config = dict(
    n_layer=11,
    bias='none',
    init_std_o=0.0337,
    init_std_up=0.0337,
    lr=0.0155,
    warmup_steps=52,
    seq_len=1024,
)
MLP neurons of a small language model. Each row is named by its layer, matrix (up: input weights) and neuron, and shows model dimensions 0-127. Each number is 128 + 32 x the weight over its row's rms, rounded and kept within 0 to 255. Numbers have three digits each.
A block is one neuron, or neurons of one layer that tend to fire together. Before each block is what it responds to, as a language model described it from the Wikipedia text at the highest values.

Responds to: Wiki section heading markers
L3.up630:129166149148117122131133145186112134095109154210117104165095142157099159162120123120133139117187159180124121120074167135174118112128124149113105125149017123157113167138165141120134137115126143177193185124124187163036139069154113116145117128166125144144099120189107136101133118091133142164113174145151095154130188083131077085133145216096121120082086119158158177083102057109094119128124
L3.up872:126133106170112151128104184104139070187113108124162125152113123140130113188156065159108180123128114158133102112188177119182092106070138173116130151126072125116095085111129119091102161114172125117112168192163132136130103088151159051168090114115164112149106085132096046175171096101158137109090151142156101110111137114125126136077083156026128122110070120158097149088111131149091165104087

Responds to: Pre-verb adverbs and auxiliaries
L6.up184:157111142131119123120138118182098144161151138186107151200146126109108086159087185115115165155133059155108123112080094163142076096197169144067079103094150117129131142125103073138152196134130103088105098128142148169105096142139119224131076108096179137145156124170136096144115157124084102099091126119121103175190088095158074117111086139107152163123081139165102110129125111230066130080110
L6.up324:074089165115097123141122148113150150125167121088174118153188140125121114112030138172140131104118141150108102140094129162081096153141097106144125150120137095193142146090124147085136101120163122134087127117122132108141064062158091143159059104139180132132157128103104159124079107197084047071106157065171202175160109118108109159088181163183122144092131137137119156157105156106093181154135
L6.up643:075163085065100143157166141157054182117081144087126106083094176120105063178181092061110139092206148140117171158173130142119091124107120087141159111151122085173133117128113092141081116150097083128153150167024149121132144108108173181112096129161125124123114123138161066137083093180122152076136097120130123134125132182100147136095122114131154067134151129188144154145174181112102106106127
L6.up665:126124123099110105074118108153172124116184134059090207195157192055128116124090119136169170137087121126163125131136176162163163150157102124149088150085150143156062170123095182106169113076071111074114154135158175114120107155105145154132082111158133092177125070112148101136117150154210091128111120133112075122127096119088099152087148148117172134127128132146103081141140088122168112114083
L6.up826:090132083125132224130102127154075170108145096156187113069193098120100142125062142107126164093116104022151102149119113116103128126136123124089090137215175115138142105110172119107111163078130104140134145173159118134179088165098134119156162155150163065115124122102100077119157132108168140125136135052147152106124171082161132135067084117103092127116105111155101186124173188104124136088174
L6.up916:103151147141159099152163143127106165146123152112075122127118152143135059163082092158112121089154127131171110089129102158170138133118177122123055146146111149108115127114142076114197147109149172150087157189118137098131094126079161165128102134075152101170130092129124083112129149146137143109107164052161129175225203111149070129114129100167175169148052091124178167124137115133085198124195
L6.up942:085209108064161066149141172110093111161177118151095133118127106112096147139128134129144155075129076141119101132123139204121076171136092088114125154136113175097142088180098164128152087120142135119167173173102155110111124095155075144104148132126128168193100110102142077195106156113128127133113171113132117184172104124075127134110160084140135133136100063119159094150208188098110187140086
L6.up976:139116121057105152089143178145087176156151142167138129155148156146068146144116087128127113147148095116151128134161081167151132159153156127138093113109098134132032130058109171084131137137136124112120125122128160101130176079098156134092089116115135129134076145066135095097116127153127104158124145213121148161129167138137126185105101134093134116137118126165106100153079177153133113134080

Responds to: Wiki section-heading markers
L6.up55:101106129137160172117155172093146120111123135164202119112118117091107161106127060136139137098137131147110130069128149158191104130133118151185136128140119134088100126159100150148124134074190142103150130088163126088132194073135151060136163166170157097130177175099150084137100091135069186066164201135151103089187108124161148161156087103139083119111118061037159118080132125087150158110174
L6.up126:090090087141109139161133132126122120125072172117154150147144156087119109167061111137099112109144110052138122071028114123110103109148155084121170103110189142094100093157096075156146096134132146116096095141197110156093123140129104122116198108146118128206173094074148121144112113128144119140151140149117091088178102120215099064147191127117109097135057142133160199091143219147121147125086
L6.up334:128080086151141159112172112106119138136123111148140078153164113067055175165125103088110161086144176127109127128068167134147148129134107147080108141081119123069127181126130127151122092134144077041124119168095091126170127117136156156119095139128161138104185147146103071125101103123142135129177080160158093135164058092173134155199096141105141152114125104144180102103109070102156185096169
L6.up559:131117079101146124106101076104125153124079159149108102119123105143102134144108157144121144141191162128166115093090081109096098135130169077143133154128051187096115192119146150140084177074188077098072121048084131113156142125145117092132139115119136243180131131146102118104148137102114085112153112156127145134162172119161049066062155131154092144140156185145143147162153086079109130111132
L6.up593:114189111103115181115137111146101150128189089100146121182132151069114149196083163161139125147109148053188145059151123149162106105104120191152117081184138078149072146081116176144114046108192149153095123145149125132136162130155200075128114107134112169104171175131152140137169120110197150101082156129096151119137129120164097162148167056112150125094075175106148128078159104144119092130134
L6.up748:111103142178091122152166059106114145128123153110148158144096202061119084127182074110053095119156145162122101196131134078149111143074112129170164116114067125111183142097123097111112095118126138172214129142130067089141117138146159148053153153161135101123157132094123079122139119087120081117180126113206137082115135159139121160123114129108122092128120161140176070140115100108112110130163
L6.up785:173152082156155138170080165105124189058135136104103114127122140128130110062149130143071135144122127129123108109118196134158144114175157114145122076160121130141104144109064136158121183121145088144139166134155113134111121097118143082118092089126099147167115126150082131173150094078114119143083088110141150147042131122160076136130144174108167183189171097110133218128071125158155174035135
L6.up995:104127163190108102116166098100096074107124109111169069122138081145088104148126079143164130088114179156130153163117167131093096192123104105155108148135158098174132094109149096077109104162120166111185129175167103160125089154108122105106146133069103120120157117139128106117099133146119100142183112118173118143128173116109148116163075127088150109065136127082150086101144130100162097169108

Responds to: Prepositions and particles, including inside words
L3.up128:151164142199137154119138199153075090100181123132150118143135118085138093087156143178074093198150073181084135107141081122141137098096145105152097101130139203111125129090106173109135090126144161092179127139149164162131115119112161118152129108109124140102077140155162126147137096167089131103060062093100141155074112137098124173106154112104093122157144201121135101146110133140116155169143
L3.up739:100083141141169161126142145155114159132158105128145104104082172161101144098174171094160104129169085096096121170065085119086115114119119147144146167075107086139169113101138153109148086119124168140130099108129137113139087116090129185124100136159134091112118136164140146125090085178073175130083107114094163132116143136152118147150094147182154126156085173126133097117111097143137085094166

Responds to: Pre-year date tokens
L8.up16:154082107116112123074134097122136137154111173095107120125107154171129180107141101094101096141091156092147087140118135116115172128105118125115056120132087115175153159137091136090168151101076170149099147176104128186152120177133125086143080139127131111141137109077146148077098056232147152071139130091166114115149077085166120122092169116105143124155135126163102127138149139179159128152147
L8.up26:109153112089133132090127099164113097120192144079117140111125167077151079136146121138155103182102096108125163145112118194134156124096196136131101195143164137119172179056200194113115112150112125187094097150158082189163130099118104127124129125138126104113168105053084138151134097166124172129086122102139113103142129110125137165067099174127186111054160129167158141110155094217139127128150
L8.up33:144139084121133076137061117160152093165082161095136151183157154128125115062234104134162107167106173144073086112065171200107150144131179113138111163145193151083104136099073218120107175167141110143134109175131153160137094126075082080097075113103119091121142108110117127116170139121059112140172110083164107114162138108097174068120096166124164080160128145146161116169157132130148167100093
L8.up971:094134141088117086103182143139106106072054152180122126120106112069108188178171132122094133135071180133134157147120129229151114134170141138141108122155138101108217141083135176101083139133083136095174131165113094135127124091176139118131139156177113100115167105091139121154129136131147192152132193115127105127155165152148104096100122098166135061161194100143126137147135060149060117136131

Responds to: Verb completions, auxiliaries
L8.up254:152153100046119157114115138097150187131151117118142130149115104084047105099113063159100035144115106113086122115155097181164156138141107156167071120095128155168127138130131159120187153092129107135140093185109155155073139103183109156093157167132100063191165161115150076143094140140126099126115129111169117166141140108132081117153152131142160098152121112137128105112121121120161127193116
L8.up332:132140114104154146111148097144056156106118098155111192120141057089103121161183148064179165150104115124121148081127138126180124111163093116199122137124104115092157178120098140179137144110074177136132172115095134121135146137105148115108125134103113091206087144111187096128145132139112101132137124191151089087122094106130150096088107103123110122134148130142096107153133077172107153174149
L8.up829:135160116133106102215095139148085054139166121135159089142197176119078103127156132098152150140118071127158085095104134116104166136091110091216137151046166145128133148168109155094152152087141125144143119132137192094097142127124040168211134141124126107150144110089155107142114148132125146177098089125120122125097112140122126170146091106094156157123100150116157108154119074106165121070120
L8.up878:175141097162111142088075160112121153138086130143133154156101177127141133092176134125134109120183097153030102135108147165192141115087128062131093101114152151156152104125135139121137110170178110190197123118182194118151118090006084114118070118120128152155104093120139084146166127112143118121120134063218134137128088166102133123183084137121142160102123116133078063085142092144124102155136

Responds to: Mid-word token fragments
L8.up403:122166111144118135128168126104184118151108141126187168137154146106074073140179140107106189124135159112122119126112118093150067159105137099105143123169148109148122147096100117090199144166139132115144097157082125179049154120142160174169167156142146102130073116113000189130099127127148148136114130123117141132165154098085096134142124154119113146122138108108169127211105106123096152074105
L8.up616:172112109149081077113104130088097173118127180106140128115143134097144069082138100127091224105117135125169107093152073110077095123123213191053060127155172140135101110170125103114085154132173113188174133135145185119074122175114110146156136122157169106130128205116138101102172104091122092089120078143147137137156136128140103147122208135116100137125174121156077156132101173130089059155102
L8.up646:139176075143117105121086131081179128145094165202151158132161126105106152151159086119106117066143128112148103080130124173092167117113118102123091118160159091181081130100114181075124157197126125179088077133093125145141146158124122131087140120141185114155110128109087137117101155150089139180129137154089131189145137093104128105055139132157158133112145164090184120169164156080084114163063
L8.up896:124152143123108121144112115149155106128176193151152165201155097211106118144142139158125154151157070139133088143154083098120139130175127095159099166107152100174038143098116152121203155152102107233099136117149079143135142157129105150132099140105235133155092175121028122062132140130110139136080087073156160134135118091155147120119133133113163128142099129138138097144123095179160087153050

Responds to: Mid-verb word pieces
L8.up37:140179123151135144110107136166176147086118118139143124195172118155079130106117128123115107101093052162152071128137130088203149086108186117118138149113156187139134107142124114108105085136107094112151159149128159165086111133207152143064148139114149141149191182193119108140127145083143120129133179136122129151101113149118092105173122129085126119163094093112165129137125107125180094114137
L8.up209:098136157063133109116075141145113158058141135143127127180142155183135136139139154161106189172134112131124140131190170085139197116140146057134149133117116125153108089158177144111165149122167123105130125140145142081126085128196146098135120121142086088158136111143146136150124151145150099114079142153112076139145178185142086127184111132130093036122175122099145136185072084120126083130053
L8.up312:179111137109142149117109097124146172089140174119129121177132150106066117097140104113108138130128112149108129046141136139151175118116147097178143157078127123124154146148103106134158139131153176058114131164111155117070157072183126143094136134119112102195174172112075121115182171131130142133108125154125116162172161147132124126107113135128117069187111098110189112151103065127119087112071
L8.up887:133090157087157158135131145143127157139165161149143125188113129092121175132126084141064116176132143189087138135159130207160133069138122095108082180099161167150149167110138125174123081108138142064144153197117149133110134083121112181112095153171137058200159157067095130106141156140115159124089074161117090166171133178117053164137165096133143098145109116149136130123138088097130115106068

Responds to: Word fragments and "at"
L3.up666:130121075151163088089111165114122108149174100111138118085112054098115183073125115155091180118195106110152100152172120140111117170120148181214138104091156105137083132087144157107098151140178079141166135111121129119152081141148103122119116093139093146076136119081137075167156205162059165119123113182150144052040171121104133111108134139186225154120125161077125156130091112092099105186130
L3.up1004:152111173096129137192115150148165136147186142151108078096106121152059170132202113043119110099104108095111100144135083103122161116055162126137092111116104161133075103178098096190090135083114185096045154154167149143137113145113082108128090133080128104122149120123112156114152206176131134103121148167119128157083113129127114093116100155171123140124131155086101070107146141141097103123175

Responds to: Mid-word continuation pieces
L3.up200:107128089139161130143112155095069130148130114098047117126128104134182123156143131125117152144116106157086099117095101107101119131155142132097102161114178122038113070153123123141146157100133188186173109077100118130119110126179154044091160104068121145093162171090168163206119138129121072137178161145063136082114157102110100103117126118090100109147147161134151149107145096142133087189093
L3.up504:079098117125118090116132081116166140189104154094104148081173075095118105111163107111174108084020092144084129076101129172131123132155148103138064143139187105139171117112135114166186163142130188112119122196087183140146121184098144086119154132164079133148181109126073134114159102182109118112139148132155070130132076108153140105113115125073174116149127150124143133151110084116136153115162

Responds to: Mid-word continuation pieces
L3.up14:105172103150082164094135114125137094119135120134146124091089078158167097138161083107103097085106151131148184158118157159115130099100168123069105082138123149145078131207153092123127120142056140068122099093080126137068084154076098072164173189159140153135087114089159141138078149131143109182147101098118095107160131117155084113095216110127162055184141073143157145098114156132152152137098
L3.up727:138143071203180076146099111140166088128158166125154097131116157144161087093157108142202109141126124156136141141105153099134135105104095112152107097159112105081112134098159080203153179157191083120130133163116121104183087096149138151095162160175092096149111145149114051114086136094099092152132148093173124176156184100119092141104155108115075121131122101109096153081137141116125120101139

Responds to: Word-completing suffix pieces
L3.up52:104109099137158128179128033138143155093159149075141130073148135154087179107142084107140151158092092151083122150159071113132204096118086058165138046123133128109113070089139130154126133123171126139149071147102139102107089097168162195095134143158227137098151187147162139119097084086101173153164133158140155138128131157073119158137144115169151107155100104094112127094132209102120160109117
L3.up331:153134087182128133125134142146133207155109126106109140156083138104138112101144122185085053120102088136103115148129083082099162140122160107167057123132087135090124103085132174133165170169088128149121076130095147155134099091094130095083120252084117098096148169182136121125138103144150092143100209108177094144166118106116139096154150143149119148104153093140169060107137131137119103119056

Responds to: Transitive verb endings
L6.up204:126123128095182158142140145094116143114108135094101120141109130141090194114065112144139112144143129189102130112132123159095085062138094129129144149085117086136145131140071094129099177136127157068144153160119142162070163134118116146055092135122164121177162120151139124117165107091092150099074134139152133148207144094122147117110140127147107142106166069149133075090138113165166144131150
L6.up303:216110161159118174163101142110165116153224056122104111066181085141093157104099099124154113130132076073135184094167110158116102103134079086120170087164105118141151158094078126121135123114129174137131146097122119106073109119096066152131161169164136101134154094141133099176141120171158134108160083146207130161173081108138135141052096153129110110104103095143130144141108146148129135106091
L6.up383:109129133075130121136105123104133116121079071116101146157141102156101219158129132164133114175145130118167103099127099137109026148138139154127162122114110091140096118202105159155184115122126173118159142090082126157145149126169113121060106133144135095106099091162098155075115182129117136151145157150162083151171146085106139109117162173153045101137177115086137111115121067088149121139128
L6.up434:162096097139140192140119198087119140137141137117112125129146158135055060135107116135112157141103069112145140091158188076156135088110189147227190147122140109137159141163190122125106122105134109102170153167076144081117176095113133136104071152190181115187134166072147114118172090117068107104172148188098140124164089096137087141080132114142101103124080160142154146137136104126129066129131
L6.up449:188118172123154132124121079177137129117142102131079120129133167093171125101090078166146137136143130117144144136139143153112149112122108092068143151130162144087089133125107143181171076094136185161097180144086095241124137106147167124143135146091186146137095152095123103117094184113086099160087130137130086108170162138121180080075137113100150130130071110086144120128128117139121152168151
L6.up537:174134160078162157183120114178092104096145093049160088078137089117123168075166134141083134097130126170127096134151106092140175124157081150142135071105095172084089169129134097113132099095144126188094121149141131126163122114088140147120094136175126110165146154124165100162091156100106120129126123077100136130170105162164101114093154144172105117122130104067119165142158120092115138113147
L6.up649:166104111113146154138089136124139137128171127136154180123139123131142068073103065155139121096160031107153167145088095105162102119117097086158206136103137102116112113131163117141155056069180144119135178141068130164143108121118154092093076045114133178144186163133066087120120126131163089167120087102094108118182101170127099137089156102114184155134066120155102096149102149106181123150161
L6.up757:171108116089148157154126107134137151161170111146107078120122125067096142060131102166155104173128148180106125125147084131187152139109126164192083123077166193097109114126052179140147101130126123120114135166086166118137152054135142139099103195136141113155158129117110126114102199114130129194118106143147105151149097104116109092121146135154096121140084126130063091108139084180126130134090

Responds to: Pre-verb slot
L8.up172:156083114081190169091109137081080078141129075131150138106139165102092121147135143126099196121107124078115055151114159135137137133099153118113189101112169117109154140152094110124182092162164141112081156182119196080143123146079105147155080144153124138169154131169082073171144208186158094120134129133050133119190151056135093134134139053143204146141095105087090129109122129178128119167153
L8.up223:116102122099149070193133100117066114041197116118067183130154132126149158144158104110143106097184083162151192148143108205115120159137103135105131116125095119059121107097152125143149107144120167120162150097122180151142130150120170091125132150098194123091122122121128123101086156130104081094113146126073108226115142113098137147108131128146160096078155113088134140125186132114125140099112
L8.up543:150106090087092163119183176116142176076132119095160102120107138166179177129174148131126125160139086112122143097095138166159083080163140119156186099096122178143107146134145132128191126215152100195121097157147145063105103132179117165165087178185113065089131153132144126088088156144093085112084118138126128197116091161139067132150095168132076116137102120172113101142124079090102093103150
L8.up640:108113124181176168111159087114150141190177158103186149113199149136152128160135130107082105118091100066065150128129134144153159096075147107129095109097148124128099146173103113111108143162153122156124120196135123070159100098110105143137161101107161054116119086146166122172101178167134090103128104104076108144164114112111134170149106137144139130092178148067152147102194150094071133175075

Responds to: Prepositions before named places
L6.up14:106219162110143192152146126157123123184136090104100153131091153126164101123125086141080113110134125088112055156110101160162189174064143096124099092150087144147123146109121091134207154118167141149148140131095083129139154130128112113094175137163133087170112143115175116181166153098060091137143124102117085110141158108118106136141145154140153118152106195175162136108126101101115121127118
L6.up68:160163097160156108181162112110137192163106162125135122129122146147080177114199105107137114132123155098108133116122098151213144105163142112128134127114127122120094074134151158169140117094099161145111108141159145212140094122096084138131173167154113093133104182132165097121174131084060091144149112081061161140147154092082133124191118091094096133125160117137146074128168122143117109104106
L6.up102:159145160112131105139066178085093116138095105097088124112093133109134096116124084146109159123140156102145075124074131094175180135093171142129087177169122118143156146111098069202128141174140145143133088107101154152110144125181172126124150122114176107119075178104093038197091109075065118106147138167203135051138137146140137143171159165139155145123119108124085127111095098108145153167181
L6.up255:087125118118109159160129167147105116106184165074128183102119065143124127155133161114097129112195101141133131131134138147186117134154132141112133106081133152070145091121110155062137147204095087115145148060153069140131131114146115127145120124100135119121152094167155124146186115122184114150114172054134140082161123115179131128094090094090151137159060077109107153113094174062144135102142
L6.up468:112159123123108165074158135094140088124112095143131147142126159094111222127071111145147118089115090136111142143157150125056149057143118129164167114141132117143099076033096119095181163152137133100154180136188129106157169140186143130152124091142106120141113148117117117161102136123127137098127159161159099126165070143143131146112151116142121121104167169117161067096126133071116189066161
L6.up491:098102110104137166139109088142104159092124095146109071127240137198076149153120091118138120077161194080102091111133135121152113149139129132103085170152174068102129103082142127163193092115113141095157146148099132094130071116187138177212142144145102159156130125122110145096136122157110125133103153094141143064187106144151135163107137112161149140117151123190142144102107138158167130142108
L6.up765:128146087171150204110174093058113207121149123138174109094151155111082152186097102147148158134155138118108178137109135103066145100087116147122097170184165123131131090092125115131125097121087165171101120161138106095140084099094081137064167092120079082118187165098166150133169132124109178126116088128142160079146134125091167145133148096150172109192131119166124150155151105134141102097104
L6.up887:153174074175153135121132143150136167152140134084111142156105102127055126075178143130146125098181122088158108088072082138129124143134170118131188139169160145118130126085131113167146083067159092145176095123102143179131145133135147106085167157129145122162158085126133167096131104081095077141124091107143131116138133155122109113168106118184124173137135131122052170118143136166122085071149

Responds to: Calendar date components
L6.up169:147129117160189110134195137113135120147116160138157124151135089099161112102133120123093124094085112114091062133160117115107121156091157166200172130129115156125053132108131077136123120118100107152097130094084161141117095084077106127181077138165126183143175146113163128152137058116098111121193085110073118133111121149111109106139166183127127123029110112135150115174127121186146105123080
L6.up218:145134114128160132093122119126088180134163158136141108125155136083105144132144161064120039152111088170089154105095131116164118125150151159132144157096158108151179164115115117115176105089162154126089132145159135152119181143104074165042106167112088097003132088081154140118173142087081177166105110082155086133137087117078143142115190182113165114103128159109116134133136139115121165172142
L6.up270:141130126084084156127092116160141126088122171097175109164152194103107132138098150176166160153148092086089169124098139105109132116155151103149122120170095143130151117105135064090128149132129124113121143161110161106143139104114211135194113105087136093144194103111165119151126123071082111123072141094135155171119113054150150119211128164110170115083132151061102094129176083217114177104144
L6.up361:135176155117110166137068121145088175128078165100064108196147101082153127172138165161112091113086116126164166083107110144173097115104159129107115120195122118132062132078139126121188061148152157123129125108131134146121113096091104139126138148153098055116159121128187181134165121081061200122148125044121153223111137127141140139073110069149184108100115128125160143144160116122139069110115
L6.up430:115162096068083135174081209054094105095124129083156115154107147106129118104124153081117189103130073144182146103053124081198183133068158152115145158148100136139197077131144089134164141134143184146146141160155121151077187119153101104128119116192142104165144119160096128143138130158091123184164138077142099134180088150118170110118121157155128075176088190153056149131094097125144163074120
L6.up466:124100087118090142126166082102115147147121142077146092104084128112125096169102106076164108109101160141113103159150142064081126149119131185118119145140110156123138110123113112132145127182137110123138158086138145144149158133128128107073147116141139124130170099108144127160158136111181088123187180114107162145103089061106116054094120145181217084119130136171087176216160127157116133168125
L6.up497:145131148146150099178082127122055059146092119105119077182166134097110105108152152156086126141111094108119118175095207131106134177137097080109121162116177087142091200136153134144140133171119142168143101140135097115090104135166174132166110156082144185103107103064120100113136144085141079166128148131162066209192184144100169135087087154142134046094165118165167143086119093190128120162142
L6.up1020:110099163091143154142110055176076150126122134083129154102097088122158127179126087138125110119127103162110096144147113087145165123133123120175106094125134156135137111138111113110136104160149140140135086178143156155093064129103081180108136110137111182138101102117150091101116098136122140137094132123173086112144140102079123175113190114135170097124082115120127079159110102131121112141140

Responds to: Affiliation "at" after roles
L8.up402:186137128140118158129154060104124154098108114120136184096182145155034199108126157082176106104117123068096110181105077160104161146129214144116101141132139194128144112106055133140217139107170106137102154126147081147097131083129078136148167107153100191138102112126150127098086136162118072120160095127163078087142117113093151112138101071088122173159066173151138125122101164106154095106107
L8.up541:203109099126144195145109121145125212152125112100132134119111123114095163095075130128104177125154131068122149128101106146120145207128056118126090162124091118145142140157119109179145154146138129139095139089118120182142114139136080100130165128174161143140160100148141131175157210173136127179112127110147120117115106112113099134139136150101114084073130171108083173172134133061125134156137
L8.up719:144160085157156156200109118123110128120125118134125084141166097105102155075152117083099133173128097138133163131087151151109158132124106113163100170091210091143125150115108137170144142144139159111096071173090141086080136079115119126180159158101070115116154125104161134124183144119133105141064126148145106083129180072142135120112120076152190130209118150145099097121100104104135107170141
L8.up745:102142090122111164166164146146122052151089132064072092141183082128127123102183152124108155098160131127128151155082139161130072078022147128094127093158166151184154093163137114148137111107112160151120183144197120113125137057130132139097093109135117145136159087144135116114167149105092089138171155135153159128144176088140104136139124074166111092149152106125102171110130186140149141214126

Responds to: Word-completing suffix pieces
L6.up76:153113165132111144143124129118116122141117101134110104152147156127118153097162148114103113077113112089127099124127042169154056118169150088196113113068178088109117103066110039166128106113116132168165176090122147130189137135074087111154134096080089161112151153141156182143157091147126113191125138146111094091132131149108159128113142101152108133147109115132144117147125168177145132153112
L6.up346:154143049124101142167107162132158140115124090107118114110182118187107145167171176135118160095158158088120078149059179142156106134072145107154047159140114142173119138173150119143138165155146066149094173108134159106146129055150136096171133150069091172110184130120145059125094126107070136154162124100119111166127140098126094130114132093115136134135165154134088178097158112136099084175166
L6.up392:162162160092110105204124152178102150088178119134113114193240130137132147170140124162170101163115131120120096097116121134113111078197150061202124165147159098155053072170094104146142190123127165135117123146101127108109149146147150132136129160138132146131128106133121131113105125104094143122111084128121072079145148127111103088150108101081131078159159144122052129219129112110186164149119
L6.up422:163157087095116117134116125086155179121150161125115114176185099109129161137125146161126085173130126134116133087145196130202138109131115139186063178092117098112095118106119137127115111146066098103097122187099159154106156105085107118099107153142110136136079164131112157112109149153141136159092138141158030158106147137137150118101119079086100132068195097110110119114080118086162134182132
L6.up534:145119120124179121137129115156140099141140131098112155110169072095121151107123167137069136182092178161095103170114125182088077123136093095137106143108103162124078071129131133104157107122077121095133100228090107117063110199141070173115164148093129075136152152143148121096150123095180119144159095093154092108146135118161099163127150158098094192122128140129093160134112067111091086117133
L6.up897:126080133125131146149149123137103102111207169121097126168146120118117108134127134119121126197118099139079151115170079131150092145141125096149141145136127122116160117156128122131119098143164127143175111104098126126101164147102170167109068151152090117112136109101078134102136043151162156174095125160140087166103179099112145116112171120139137013033161095104082177149081104158089172132087
L6.up965:160148123069182164112145153069130106131115116144102140133161033122120119101164133140105118103114088107161123095090103123101124119094129164141143160079095113151117143108140163172139193096057176128161121165063138123109206145101109111113089171128117116168158114176119133139152123130202117131081100141154126139113126176143131146133106102151172153123154052095141138078132124082188124120053
L6.up1006:185168159094094111159126126146160120186107121123133117110123139113142187120158168116111118199095155155076156099165112132125135087088094098182129076148168142079120150097088142119136140146159130117125169131087138141133101137046126230122149171212161108147156138127114111128132153158129120104137166108143154077149108153155145148127154112082131128131075092074091109150146100176086157097159

Responds to: Word piece after initial b/s
L3.up227:136075127180175085108112116154114100135107127090098139161126166085131146083157151138091099076121131190072086135124161083123160131139138118155118148169111167139116129119091120117115154154141171207067144115161107128116195089193119078138138113107063121133162145081139202149149095115119129121130076089134105080158120078150072104097189143136148060139124202148098149152082136194088180143101
L3.up606:150157133156103089084097123103092137106102161089108089080148126169108102099098177163121123138158146110107168129129092123121154169147055141132124125167110187118106118111167125147094158065098207113091086148121096144176141067126150106198171172113145117190157154100083115059117103147132138161058072110174130127129175109120101116099099152119178160168158141114165078115143158146125144106172

Responds to: Mid-word letters, accented
L6.up57:136144104130171118083121136102162111135137157105103164149091138178112121163136114104140126093116067161126115052102151133138183106078108112150172138135185143149109145128141143132160172137127126119177111108156149133143105137111163214127103145156104135134113079064123149103064110146119021061167107094102102084140141103164158095115158112097105140150122145144142117119065145065108163128124
L6.up109:185149134126115136086180145088203187165158120105109102063114111133120063196080112097151160125081122116169101078095113127114166093120137121140170168161109112146130137098155131169150105166133103136138138150162158134194125119171064120177129112201070118160144083088081110150127079185079063130081169136157120120146139181115112158069145164095165086180086144080105082152083111082129144115093
L6.up253:077093131143154137153198130119131148195127153035117119165122139125094103151152129155124127110050117127113118169107106158177089123134095162112112117077151127068107139091115125157109097155099135125148125136057100140113130155182133151117174115150131161136114152143200194141157085162162125132148132119110118117128176087096173082111120104104135142087123108096132103149184135110166172107143
L6.up353:107127171080084156066135143181112116167110120139167140141149139156094147106175079130119094085193117077115110105117130092114101149100133140146076149216091174113150070116063091120163126133085166162068149095065144117162163065119059082116163136132116148116191159191110093068119120115163133157113172117136124098147137154149115127143142141143133114047066154146091128178125113189083133133171
L6.up417:088161050120146115110157142171116087120119142114107145107137117081094102166168153165171175139067033069107065097080123123157157182104084110109151153142154170199083156080076192126136170137137121106113120078139138095132079120144099119116119070206114211162114142111135119076103123130133142143155162139095147115105098128111113159063167106178140070138089137168061111129108116122139139170089
L6.up528:107130084112163073165156144091126167162139133096088117124133171125090113131103162191106143118127132127157155070105113136141133109102127101138199178115149100164127175143159141147104170167161118201165125149112108089150117143106067117114091093089124209123127119129120110083182176069138076141125136165143116123195149148158114155032168149126126175069130146101101076136082113054096131087074
L6.up667:155117138114138123100185082069178094172173128172173109073161189110103159156160162093128095126068150099155100133174039070140135111088116099154096123152115127166185097161102090172125104080113116172123126103182111112113153104166110100137115162151093105146098130148107139086115093085111149117123131127146213121138103092088107176141142102094118119118125133168147119110074095126138133112117
L6.up869:120131141139128116150164176172101104136115131097110105116102060101133128128124135125108149099106125140132131188105134158111115151144090152070126105089056133139103175138115138197106135123093184209114081080167203123042126137187137168147162135171193159182076088152132152123149083095063140124105105166122135193141145136131122193143122129126099125088187065123110071175070090070135126090144